Part of a small language model's weights: 11 layers, width 160.
MLP neurons of a small language model. Each row is named by its layer, matrix (up: input weights) and neuron, and shows model dimensions 48-143. Each number is 200 + 20 x the weight over its row's rms, rounded and kept within 0 to 999.
After each neuron's rows, "fires on" lists the tokens most often at its 100 highest values on Wikipedia text that the model never trained on.

L7.up480,217,208,221,185,228,155,193,223,213,195,202,212,186,222,186,179,208,203,201,206,195,202,201,216,202,207,223,190,219,179,208,222,194,201,215,166,227,181,194,174,178,221,199,189,211,186,175,174,209,123,173,194,197,154,192,199,188,233,177,193,196,208,205,207,171,215,175,203,204,221,206,216,184,228,208,185,225,198,238,219,203,195,189,147,203,190,219,198,160,206,197,196,176,213,222,221
fires on: "ad", "ed", "iv", ";"

L2.up437,186,223,217,191,213,166,192,169,216,198,276,227,205,183,195,151,221,214,223,172,204,213,206,155,185,153,202,184,208,213,194,205,197,209,201,184,180,237,219,200,210,213,179,205,223,192,187,225,213,188,165,202,226,176,219,237,219,196,205,179,178,159,223,215,218,180,218,190,185,222,222,202,179,212,173,202,184,218,197,181,197,207,201,171,196,191,228,189,230,171,204,221,182,207,186,203
fires on: "act", "ron", "de", "95", "bor", "il"

L7.up90,188,192,205,161,168,213,221,222,229,177,209,190,227,213,200,204,212,201,173,205,205,199,176,177,171,192,205,186,170,175,231,181,215,181,204,188,239,202,165,204,204,198,185,201,192,182,186,186,195,162,220,204,159,209,189,200,208,202,236,220,205,216,177,244,188,171,193,188,191,218,179,209,211,213,204,206,186,185,204,215,223,207,230,190,188,192,213,212,156,166,197,214,190,193,208,219
fires on: "e", "u", "s", "z"

L2.up345,213,175,206,209,171,240,225,185,222,182,211,213,207,182,212,196,217,167,179,242,228,163,188,220,189,211,179,188,242,182,231,218,208,187,163,216,204,189,207,205,199,232,162,207,189,214,219,229,219,189,210,180,184,199,197,180,199,158,177,170,200,185,188,209,198,201,183,222,206,219,205,232,187,221,199,202,193,195,173,200,208,185,205,202,159,179,199,232,231,204,215,183,209,182,211,190
fires on: "u", "i", "History", " two", " four"

L4.up24,204,174,212,211,211,187,225,226,218,170,212,196,214,191,207,220,254,161,178,208,185,217,173,174,191,164,211,180,184,176,200,173,203,213,242,185,187,215,174,204,190,186,196,187,226,222,176,190,185,222,186,207,189,191,228,192,212,202,207,214,195,206,190,192,194,193,182,179,200,207,195,241,202,193,195,183,165,198,222,204,174,204,171,180,208,201,216,217,186,212,193,171,206,179,210,211
fires on: "av", "s", "il", "n", "ve", "u"

L5.up216,221,199,214,195,196,214,215,180,213,189,194,177,164,207,208,180,205,196,199,184,245,190,196,187,179,176,231,221,180,164,146,236,191,208,237,165,220,202,171,169,183,214,185,187,209,193,232,210,227,215,231,191,241,201,193,222,199,218,203,194,183,179,208,214,188,193,185,202,197,179,193,190,176,190,180,227,188,163,207,172,216,203,197,198,205,203,191,223,220,203,209,203,174,201,180,219
fires on: "ir", "in", "man", "re", "le", "ri"

L2.up447,199,198,205,213,192,235,187,184,197,183,180,212,199,213,154,213,235,169,193,229,205,208,181,197,216,208,193,219,196,222,203,188,187,192,190,203,197,214,186,205,202,235,178,186,210,187,187,208,221,178,226,146,204,173,181,187,189,168,180,178,247,197,199,220,203,191,196,187,194,198,198,187,214,233,197,213,202,229,186,194,185,180,190,206,166,170,210,209,224,191,169,194,171,226,194,193
fires on: "u", "ne", "fa", "i", "e", "se"

L4.up209,162,235,202,206,198,234,226,176,223,193,202,199,193,195,236,212,240,196,164,195,193,243,201,190,207,210,201,204,222,184,227,224,236,176,194,185,219,218,214,186,229,214,197,213,229,212,237,204,194,231,190,198,178,198,215,185,199,196,194,196,184,235,141,238,222,197,219,216,197,185,180,214,213,194,207,200,200,211,156,182,184,218,173,219,214,213,210,190,192,179,190,170,184,169,194,182
fires on: "ent", "d", "ed", "le", "ide", "n"

L4.up37,210,213,219,189,197,201,196,188,169,223,198,211,203,217,201,225,192,175,209,200,207,198,181,184,226,200,176,198,161,230,208,199,204,189,195,210,190,192,198,198,211,208,197,214,191,203,193,207,183,188,225,193,148,200,193,166,219,205,191,235,190,201,210,197,212,212,217,187,186,219,219,184,192,210,216,224,225,174,177,215,200,205,194,178,190,237,149,179,187,233,180,186,167,175,195,196
fires on: "el", "d", "iz", "ly", "y"

L7.up477,188,203,230,196,185,183,235,179,202,197,196,223,215,243,234,185,206,200,194,225,234,191,195,170,202,182,196,202,213,219,178,158,187,210,184,179,216,186,226,215,189,230,166,206,196,206,221,196,224,177,199,188,224,219,191,210,204,183,170,179,211,237,169,236,148,211,199,199,212,164,204,221,220,212,183,214,215,171,215,181,199,185,192,214,187,210,214,189,195,221,178,219,164,217,166,218
fires on: " se", "er", "se", " can", "i"

L7.up382,229,199,194,203,177,192,203,253,207,220,199,180,186,176,244,231,201,218,204,220,156,194,198,173,241,236,173,194,216,216,215,207,225,194,230,186,211,176,163,207,210,191,194,182,248,203,211,221,182,202,178,216,185,205,206,206,215,180,191,215,221,192,192,204,219,198,176,192,181,196,178,217,193,213,199,193,219,210,174,200,191,235,138,215,177,200,191,221,181,196,197,156,177,197,222,198
fires on: "s", "op", "ed", "ist", "us", "n"

L4.up275,203,221,219,193,176,180,216,206,180,206,206,219,185,172,147,212,212,179,191,179,192,198,189,189,182,208,190,211,204,215,208,212,159,213,193,187,213,176,189,199,220,211,199,192,183,188,192,207,198,234,187,245,168,200,224,199,176,204,196,185,214,186,158,204,194,166,214,198,174,211,229,205,215,184,207,227,209,178,210,226,236,190,189,153,220,214,186,185,220,205,152,197,191,177,214,189
fires on: "d", "ri", " found", " appear", "write", "el"

L5.up287,195,197,227,181,198,148,224,205,210,200,206,187,229,239,204,198,211,213,202,198,190,188,195,225,189,213,209,225,188,174,175,162,200,193,227,194,188,206,212,202,203,226,192,195,204,200,227,182,183,190,242,182,200,233,214,189,182,227,210,209,176,189,178,238,206,221,185,193,197,205,210,208,198,191,205,203,234,191,186,209,187,190,235,166,165,208,195,195,222,141,198,204,156,195,208,186
fires on: "w", "i", "u", "ri", "duc", "udi"

L5.up175,160,203,237,215,181,193,158,226,187,235,186,232,212,179,204,200,176,192,201,189,220,197,199,192,180,186,213,191,202,189,224,194,193,193,217,187,193,247,183,198,208,206,178,196,157,201,167,187,208,196,206,179,244,211,168,208,180,206,186,206,217,224,196,188,226,218,191,185,225,212,212,189,193,175,226,203,191,203,215,190,190,183,156,213,212,182,224,174,209,217,232,220,212,193,185,189
fires on: " se", "re", " de", "se"

L5.up343,171,211,232,162,191,189,189,218,226,234,164,195,210,204,211,154,233,180,218,189,210,189,189,196,216,173,210,187,183,204,174,220,181,181,161,169,200,209,223,224,189,219,190,183,210,194,183,201,207,199,179,197,197,235,226,184,198,177,185,224,214,199,197,212,213,201,218,201,172,206,182,223,202,223,214,172,199,218,206,174,198,229,189,209,207,236,234,188,203,187,234,212,184,238,211,191
fires on: "ir", " Cor", "ri", "in", "ev", "w"

L4.up282,192,211,213,212,194,226,192,187,215,202,169,199,231,224,221,185,201,194,193,187,208,191,233,108,186,177,212,196,211,222,185,187,192,190,203,186,196,189,173,201,181,232,179,194,207,180,210,209,207,196,187,213,213,185,236,128,182,200,193,203,198,205,191,225,196,180,194,173,195,212,240,172,174,203,224,198,189,181,235,200,223,194,178,174,201,183,209,226,206,206,183,194,182,205,196,206
fires on: "oc", "bor", "und", "re", "man", "emb"

L2.up285,250,185,197,195,192,176,255,212,172,222,211,204,238,206,201,229,256,183,214,198,195,184,224,176,165,205,182,169,221,189,150,183,214,196,219,176,203,213,199,208,221,210,202,177,197,209,222,197,202,156,219,231,168,194,187,170,215,228,191,201,199,213,226,169,182,206,186,204,227,229,181,188,205,219,216,181,191,174,220,183,200,203,237,190,175,164,204,199,191,186,192,189,218,168,248,200
fires on: "u", "i", "s", "e", "om"

L2.up449,210,205,229,188,185,201,175,197,174,209,187,198,202,212,183,203,208,209,181,179,168,205,202,210,186,229,214,197,226,234,210,162,199,199,191,201,161,191,199,193,245,236,201,213,205,193,205,210,230,192,199,225,237,178,136,201,219,189,213,168,175,214,198,243,195,214,187,188,195,212,212,222,210,196,220,172,206,195,179,177,187,210,231,189,195,178,197,208,240,193,191,181,203,210,212,188
fires on: "u", "x", "s", "le", "in", "e"

L5.up86,204,187,223,197,202,201,236,199,225,188,213,171,192,197,207,164,195,188,218,209,168,215,199,207,163,209,167,130,190,170,199,215,208,195,214,197,209,176,185,222,184,205,206,184,199,184,215,196,164,182,198,207,206,200,187,183,221,199,183,207,198,231,161,231,227,204,219,240,204,187,216,146,189,157,186,212,183,193,232,179,216,175,215,199,204,214,155,220,207,183,239,174,189,205,208,202
fires on: "y", "f", "ke", " some", " other", "ri"

L7.up64,183,217,175,214,206,172,223,230,202,192,185,204,197,185,203,175,210,217,216,163,220,194,162,176,213,187,187,210,183,189,221,145,194,162,216,168,215,207,193,187,209,238,192,215,223,174,206,234,221,192,204,237,207,192,171,194,185,218,170,207,206,177,219,188,214,183,180,209,188,186,186,198,187,173,235,188,198,188,202,204,215,196,187,188,187,176,198,224,194,197,192,207,202,235,179,169
fires on: "ta", "wa", "lu", "u", "ki", "ti"

L7.up126,165,185,224,158,213,215,172,176,169,210,176,184,204,235,176,167,201,193,202,234,239,177,151,203,208,205,221,202,232,232,200,204,211,220,208,198,198,233,237,207,207,207,226,205,203,202,190,202,206,185,196,156,244,174,213,206,174,199,185,208,213,210,163,196,205,189,192,175,174,189,213,236,193,208,206,206,198,222,227,170,225,193,205,228,168,172,214,200,224,178,195,169,202,172,200,189
fires on: "ly", "er", "s", " family", "se"

L2.up341,185,202,223,186,187,208,195,206,208,188,193,195,200,208,198,197,161,202,216,236,211,209,188,217,199,200,176,211,226,168,181,228,196,205,218,203,237,197,197,198,186,211,224,197,186,198,231,169,218,215,196,178,193,192,214,196,231,192,153,203,192,213,188,168,184,196,191,196,176,211,211,221,184,194,209,202,192,200,225,206,183,217,229,257,222,196,223,208,160,174,186,239,171,169,176,190
fires on: "i", "op", "se", "hu", "by", "che"

L4.up7,168,161,168,206,161,223,190,208,198,189,216,223,217,242,178,194,230,199,214,195,179,213,207,216,228,177,228,218,202,206,229,190,220,196,190,189,211,195,196,206,177,221,185,231,190,188,205,190,175,196,220,204,191,188,198,230,199,217,239,182,214,199,179,210,202,195,182,201,187,226,192,185,204,223,245,208,185,199,205,202,205,211,233,207,180,198,203,208,211,154,201,152,225,209,214,169
fires on: "ing", "e", "ting", "y", "es"

L5.up300,194,240,211,174,208,176,208,180,201,195,224,243,160,195,191,189,166,248,220,223,198,213,198,207,217,247,202,190,220,175,225,184,185,182,202,212,180,227,204,181,173,207,187,217,190,201,180,182,216,189,183,195,182,209,212,183,210,206,185,229,235,198,193,195,234,179,213,232,161,239,226,155,159,189,165,176,201,221,202,181,193,179,182,177,218,225,183,198,199,215,239,185,191,192,219,173
fires on: "hi", "mp", "ed", "F", "born"

L4.up76,197,217,190,212,193,220,181,210,169,167,207,168,226,209,197,214,220,197,219,184,211,191,207,181,165,233,172,185,190,215,216,219,215,176,201,231,171,189,171,193,169,211,198,184,209,184,212,192,220,170,180,202,200,182,164,198,176,224,209,196,205,200,200,193,207,226,187,175,212,176,188,213,187,217,195,196,191,204,229,200,208,193,165,228,248,220,205,147,218,195,226,188,219,230,219,199
fires on: "t", "ver", "ho", "a", "f", "ru"

L7.up146,187,176,176,198,192,226,174,176,184,197,178,203,209,226,231,200,184,200,199,209,188,196,194,224,207,188,199,186,201,200,215,179,197,178,191,176,197,231,214,184,203,213,190,179,152,204,219,224,217,168,207,223,167,239,161,179,189,192,193,174,188,207,211,188,202,228,181,178,202,182,213,219,184,190,195,205,200,174,192,230,210,237,192,173,186,193,167,202,211,160,204,150,217,226,184,187
fires on: " T", "y", "e", "h", "ty", " a"

L5.up485,166,202,188,191,195,187,236,193,198,215,168,183,197,171,171,200,179,216,199,177,206,193,207,201,237,205,203,198,214,195,185,204,170,153,158,158,206,202,176,204,232,182,250,234,189,192,193,196,177,218,226,194,180,204,230,208,184,234,203,226,221,195,198,189,211,204,143,219,182,198,208,213,195,186,203,207,207,200,220,168,210,196,197,220,197,228,213,198,232,189,223,192,222,214,205,189
fires on: "w", "tro", " w", "f", "ir", " f"

L4.up497,182,209,210,192,205,227,175,164,155,203,203,217,197,232,161,210,220,196,213,229,187,180,175,233,196,215,210,231,206,175,196,194,223,173,190,219,193,169,202,231,194,208,222,219,232,208,194,213,215,174,162,190,220,162,160,200,199,176,158,178,192,217,174,193,250,208,211,225,184,235,203,231,180,213,203,200,198,211,200,161,224,182,216,193,217,192,217,200,204,183,215,169,178,184,188,198
fires on: "s", "ed", "ing"